MLP neurons of a small language model. Each row is named by its layer, matrix (gate and up: input weights; down: output weights) and neuron, and shows model dimensions 128-223. Each number is 500 + 50 x the weight over its row's rms, rounded and kept within 0 to 999. Numbers have three digits each. A neuron's up and down rows have the sign that makes its largest values positive.
After each neuron's rows, "fires after" lists the tokens most often just before its 100 highest values on Wikipedia text that the model never trained on.

L5.gate1732:443528434472418440520438591481482528578523449523488517463500451537495463514421566376538575458525490517426548482472592468510421499466529468541477449500531566538451449544522407507537410407544505546448506467425536470434507544479484569441476507522549508481455468584514514487539508540554491544
L5.up1732:518519494586445538487453506396446537518515605452522534464462541435548520457441413487531454375397486443514378407540427480421470573452547487492588472562589493539517551527517533489532558502451616533538550479441418535547530457530541534440548482533420477492441515555576426498594483548455516507
L5.down1732:503465472530493549581500526452471528495518517442522564529501412481532560501511536514512542435551522528493508408577499612455530449475481523395544467566521514552501459575531510546509544510423546504481489509529463483572456532502513462560581486571497570485506425449444446499517487517517516433
fires after: " ", " |\n", "200", "201"

L3.gate1387:427431513472540538463481508412445499432563622579497525366466440541557379472539497518449404498479549449515445426466405435493440543484486540467516533570460525514572500427518462517465489490550430500460566510498506422569440595548458439529482512483497530427516458399494519464420534512524554467
L3.up1387:508485528538496397505468444555533516483461509489544465453508512413497465432602554546396493465443326568528427584380507412611485501442571501526503468452533522464485427454514550547543421578408505465512545511576459531555491446492461468570476477517530536513511457534547390565551522513452457547
L3.down1387:516395549493509581532453452470545523445498559547505525546509567573546495563515493525537439426534482521477540514480504433470512502443536495460386450435472508490458501464549481567517536500411533534440487506408462461478601524608552579471480596459476473483586464514494476378556440523483433592
fires after: " ", "202"

L5.gate219:519486446486557480476484535457535546453544455525501500429560452424533470542570461448438486533473585556468543547519353527447481534495460492575517454500563505491558496518593523491466569474624413466547531480579488472442570376479506496496398521495524450442503519483502430493565485573531581571
L5.up219:500565511417466474543485536533529533479436527490486519453549462526433474422624531422440533466472474483466531551507505579460468500505448472403539462496506500533576512469596432422486497541518470522412494469474426416500516452423472536462486530494629446387471431514497426471579435492504561538
L5.down219:465488507527573446547511411505530528552492608521506528510448501524446457443595536543513464554587559496488526502447506489591533469524597504522525502481454438552497490525468361517569493556525563463452546535442527473452521511489546494530542467506452499496531500470435516433504534547504458463
fires after: " |", ";", " |\n", " L", "00"

L6.gate810:371454577488540536526537469514504521533524474551445444406456500475526446470462437532449513477480614525488493549577514505436488458574425457479440537541477562566457524493462600563437557500467500501469534509544552488408500505589443516491507501535529326557374408383555613515512581556531578598
L6.up810:469471427460463514530515499565590466493540501474549563494494537537572516412396513465436523499553416559573494504501511482500498519412495522490487548368444393538473488502471442459462580520501508466503532506531470513537511499494597483516606517433464501561469487560462521564534506561386500459
L6.down810:485417517464513460411515472504590460435560503551568486517460579471597500494430488552453500530409522590532462521552549531421501459589488450396549489502547493435560520431514544497573515552519575544507412515567498487475509460480499493555547503457467423477409485514425416510513450510448564525
fires after: " |", " ", ";", " T"

L5.gate182:490481548487501476578571510505529540451565523464520420486498457547543404444472452510562497415475543470567507426421503546461547542592519452584482547455504655403639508567453466451522488567542517578501448458491553510488475466478473507451500447516533410515471567456451437535456547503507509438
L5.up182:526498484486543568423550475588450481470524470600543579464500438528548367530461440474458533454530522463532408520499595513567597439557554449531455585551566541468516481453440465430445582536459459569519468445434533463590546484503487454418520510502522517530498543504453495491511563515478561567
L5.down182:507533433442536564505504416473484543442527405580590442511496525519570606444536529430464528513488453464542491541475477529523525556492537551489496595535488456402518430384509481567493490490462413562503453542529513464570433485450476471440488505525509453546487513524439523495476467517442576529
fires after: " ", " (", "\n"

L3.gate1498:535509528508546458444404519504616514562441492420467492503481539579510440504527498413493598341479541512486469479451524461469474492494463504476466523494510419531447512568451520516594471524516427516486475471530467573492472521485404427463507516458509429621427504530465507503498510459461549444
L3.up1498:448526414549592472484553604461480520513459516533455537529456455481517498571426524529440555494491495516441526474513549541514395437517498430462520576573542536511451485492583505499497470598546465600477432515485514486524399503419542530597483557599410592517575556563504566465491477634502440425
L3.down1498:471557490496534473452456479500473458536512467417455488411423509501485517519444477392490549444583560534477527417486486421556512472559533511465497555572540508495420488492556410414612482540582509472461421558530532518561480594466533538535458533579519537549508476482527470576492472466475418433
fires after: " ", ":"

L5.gate1045:381529505532548585483531481559535438503473529458563428491474617508452450499489479531539501458534591502482458457410543463408465435533411556547510464464510393531638485527428491473476455528582533463453492401521444561496452461435452541474507457431516426471501491480474450486512515450504584539
L5.up1045:479532448612638566402519529505465591475489538565547562429536517442490431463533484514470600553489499546477413399486548520449505508518514512466539398478524433482536451561487413485605467494509541536485539447399429539539444485474459466495507484493363574442522560518516484515506520497509550475
L5.down1045:518568479440473515475485468438534435478497440577570552492547464535408537563452423493420541388431539564445479526440562423505500576432555540516441427487538528496454555520553491460441552553446510518523559502500463565502486595479445537516466445475461479567422438527485528509468518616563507482
fires after: " ", " was", " is"

L6.gate1740:462581584444548472560489484627512557530385606502469556469541453408410578493451413499507543519486521528535498443545531415399487479528499500454452499542542469582374460529450586490402437437494505454513571524413531453448448557465530521531575541580441529482567600397501568498494502438511497507
L6.up1740:541491453458524551524487513352500545484495529520503507432514510516542564462516454447601503467536503552485548488575548432544455558580478478506514389485425514527396504540471528563535463466437464508465467552567636529596520510421479546507488527411513499531562513505461536522471523520432506481
L6.down1740:564498582500501519528486561531562526506517497500554429522475542472535474556483465442490413515468471522531523540506532468545508481533508438480550457503510485527418555513627454551483458482569576495497570513518418601646558490417496499546546497544487517519509513559505448600514554517508578504
fires after: " |", "rid", " Pld", "st", " ", "l"

L3.gate1220:573467521482437542498494422550480495495510454547471530517540498577547481526559679481516503402474523398509454489447451446563493604576519495503508522490522542465531558421470476483499519460506556465542458419552472455467408561525552498520427402497444474457453498543519525430498449499499441524
L3.up1220:558551556499471516524530580397496572490402473445527493469504502473461438472478511489479420441475577613404423489451442542506434551523591472436486511509468507368449568532539488485485513525407452484452508526494583427524460430552575524539596458460507473533479334567620500494557537553464456547
L3.down1220:549478456580481480553527461542503580550454474470485480568499471539526499488527501492553496482529512410585572453494464470580494555572487487507521487537571478431486414472571465461435513422368434491622474466412462537482567572547489562576511604516421508504435580511415436485480506562401538481
fires after: " ", ",", "."

L6.gate908:482517462495412598562577506477473421500481472417569580499486461419458530479471505507551463576442534539411545509550461543466432594479486439448517553512541474516491546464502485484562425517513413458555474459456519486496507519488488514495523540506565446476556544554596499539491552435473505454
L6.up908:498520482512528326498568461552475491487422524391390487597477502487536529473563530441495508548560476452471554508456402483541458501507390552517509643637504417507501480471401481387464422530504556456415517454414485531408565483459519515497529465620430597458495491452488496504541556475560495473
L6.down908:486574545462464525538522512535465502545523501495468473513580439492487512467409501537561448514479453535411537565544494531547421532501516611485520427505491496598569460444503598566564430479433515449465398513478497535450473586469475517527508492542469514510505457481483461537563484401493518507
fires after: " ", " |", ")", " (", ")\n", " K"

L6.gate679:529501554489489505510557548469548486496372588384555536517460479475473463451536527468550527577505469517452562562451515546490507489451457471519553482579524464524424409421507477547463469428528540487471503456489499484439569440385476554467486577468583391499585466431543600410410518490472531477
L6.up679:492533487488545408475507543548424462454434499493461473441467470445511601492530514551564490356618514466538452572552550486508447495408431477441390595474462434425547528497510461582483503470530479439526509563590535551491551598588489597492457488417519560524425483509584423571553416495397505532
L6.down679:504447587501494456575564475443465472530522548488562613443514533466528444561416499483431539537370476494465383405491543535549486545488529555453532510491519508522540483536500579556529543523455538556379553512554538487541495451496454495560471495494530509583524535478491432569542507485601456444
fires after: " |", " ", "2", "1", "5", ";"

L3.gate1184:551548451545487534504396493462519480563532526586532524495440491491539500527524461474539499565600505447574499509522499524553554410543428438535514455557545456475516548508540544438527489515592587549502483488516490494394431491430571437547430527484587526480443454538534490496482503460544504453
L3.up1184:446576487507525536569528549607439457489457476497500483496460478531465527539432530503498407511519530497555530581569448535544480448516474522486450515532506540500487456485498447470487446433502440518557546544480442543565479529519529507488515604509432415540519428502575524554498567498532512602
L3.down1184:623526511531534579505512481455514546494619469477522609569511513439512453477523456567453540529500514439574531453407446482480561515431542454496538490383561478527506592484450461523462524492407551494333382438458465473497509500445467532506461490470495465484518569527410516482533564567450414522
fires after: " ", "–", " |", "25"

L5.gate950:487570447437498418476428448547483559548452548446610444533495503604520568558416542484580495594506496448491555502505507455501516468438515536598516540411542397520530459526542589477453496484461487546465460477394512495535491447439491512493484536547488433554539571523451494534555500410467534647
L5.up950:472429494519555538434414474389471478471512468550503400509523471480454415515475438519500466558538481506489481485492469583604545455569494451462545448587492540507518427481512512579517521451565510523512424385450553532423542484463503370463451412447459396493486494553599440480499557516578542519
L5.down950:537416494485543544518419475556567510463380441495504592484512567531501534498475469509560478459370460529484491560487554486571472439446451529615524444512486515486465513489453506577456530478500442555500459477500498470490485536524545437505480484423452521494467574573594559536465496573542581447
fires after: " ", " |", " was"

L6.gate1339:437545505495472470516499486517509495478500515499428503428463538534458510526508444406496555470453523471482411452469462498423435552518485436562551416465514482433554532469456563490525471470580487490502503524530521530428565528527546500516581522442538383664509485512540512473487449495483493481
L6.up1339:380451481486465439470602560482452443505504559580493546521531571523540489487450452487449470398525466535490604566489452511395529517511458495416494531500542527486512497525439524465489500529478452476592521505421575501584532550418431501466496616424476488513524561601523464525479493594478478560
L6.down1339:537514452425472497451430448557447478508481500506397487515582501610557541532494462440487550470500492553511446487435547507495454428498527549538587440500487483494441488436563516471452465502460533558451444562518451538537486481404510521428497524515524515421520432487580516502511613434439534442
fires after: "3", "2", " l", "1", " up", "4"

L5.gate1581:501532549440464437521430528491517513482407574452510476384490462461560585455548439418509461477517592446523503566481517424511452463463502527492456504515484518459547502542414490465558551493437507541468543532528519533517497453527524486500483386543534462601430530530514515523451416469479500524
L5.up1581:523481489488457536583409518458426596396373519482661527515479477419500419502558511535471481503403471464521497476508490534563420438456527508426483525524552542505582512532496488487491460412475468486463648503509501527498439510548613547547409443522574465606475514516449426523484456467490529470
L5.down1581:501518399493402495457487548400585516492472457526565555492495538480458501544509474468541522421523496535501456556475503404486495513588477500453462475548546486510493503435494532434497476469500542466619463563445453517507486508532532531452453579499558500501533471478534527493539413470547477518
fires after: " ", " (", "===\n\n"

L3.gate946:478468482627599515492545536413511379511531501650430491460527462524514486529525487563556443549527577497461540473519396568492530574536472555465498428482501474519437534456442475478465557434537478507521583490452563424492540439555503500489590460526469499471421506540510388499554588597495529552
L3.up946:536465493454535563522559483410476457520512463533562454430433541480462564545480409561504506583470585435545476554469440581500453588466527524508487508526456473526483540588480528457493559506583507553512546502459424474561521518504459444429424379458524468591506428582475436445540489358432491578
L3.down946:541448474511559430417465436491527430480510533489507487558533549452527572590538561599448450563493585431485540511500504529502545496531450542528527527527504411476437502528535444497593544425572567485587554530419557538534577503512472420416600463504454474513507523560504555486595470546520491514
fires after: ";", " |", " |\n", " was"

L5.gate1494:592526424538509528491554515534540515446549445545549580422532471410425555567521540396465532523511508526411507512499567478477479467552525553492423496488581628458591470542519417480472499504430530534549429546527494455483525512547509560442518527558479608556465519517533591457431556543466522479
L5.up1494:491631530567514427514483483594629509484470490488547518460523490506512457518484519483500386396357422510491503487530516505464504558459551602456560531479463435429533547575466401527498475550490454480517480446437569491550445484468548509500502476496458520619465519459541429465428500592466456454
L5.down1494:485486444542432558523414489488513478489447463451636513420506467443529482483518549484520469482409504517463522468615546497403533452620578515515544487489548500462533544434562502511489536588490566530529593406463485509447577374538533476549502475516529635485507584532577500445574441478542492516
fires after: "0", "200", "201", "198", "202", "199"

L6.gate880:525646517555518508496633415412541397511454532404525535432494538572540452534493495471528560453553500535501461514461485508493457533558488595557519497490547408442601604472504502462527459520534503519518487520553489568479447435531397535486520468536432417448537509439525555545591469505496515490
L6.up880:451474474463449450524490450578581529469428533536467492416632529505460478539492503460593440580446603522615547493511466605493560562425424410499578598487506491521485451488541479421455524541534522411471462516513491529533474524501481506503463468505499541490540537466468418518505414438440528555
L6.down880:473474494422482495525442575429479479370522545459476597580541492516518489510436508411511548478465423563451480470474496541604472487494455462497564438514501487574531556508449439535470543449485501528520513542514474478487521458587454652543504491459470542466513400492469484474505519468490501444
fires after: " ", "–", ",", "stra", " ."

L3.gate973:547496481574456465427464450515522445579478603494448600428498452551523524591547431506503469539470567481522554457584452563450464472574451579478534477495480397397587479515418550522530570457483456471516533441491514419500453449475481493451459576504457409517433464521510540590520536478560548530
L3.up973:555489524543579531462525422506512501508477531455519521577510601560560337493501537489520486545439534481509488465516422469530525477534503482497571469482552444455525451464488492493575465486465446474553539477487495574567529540461579472559494446505487482479410475493507393519455541524495491505
L3.down973:430470442582456493527500476486480470384477411541467500598434522578547519552505560537525467451463581507371518493542533547529470617459521492568526486458501470451492548472488424371475550512487474503575426502514522556472490525513533570564466493502490569479570594559487360505479538486499489502
fires after: " ", ",", ".", "25", "–"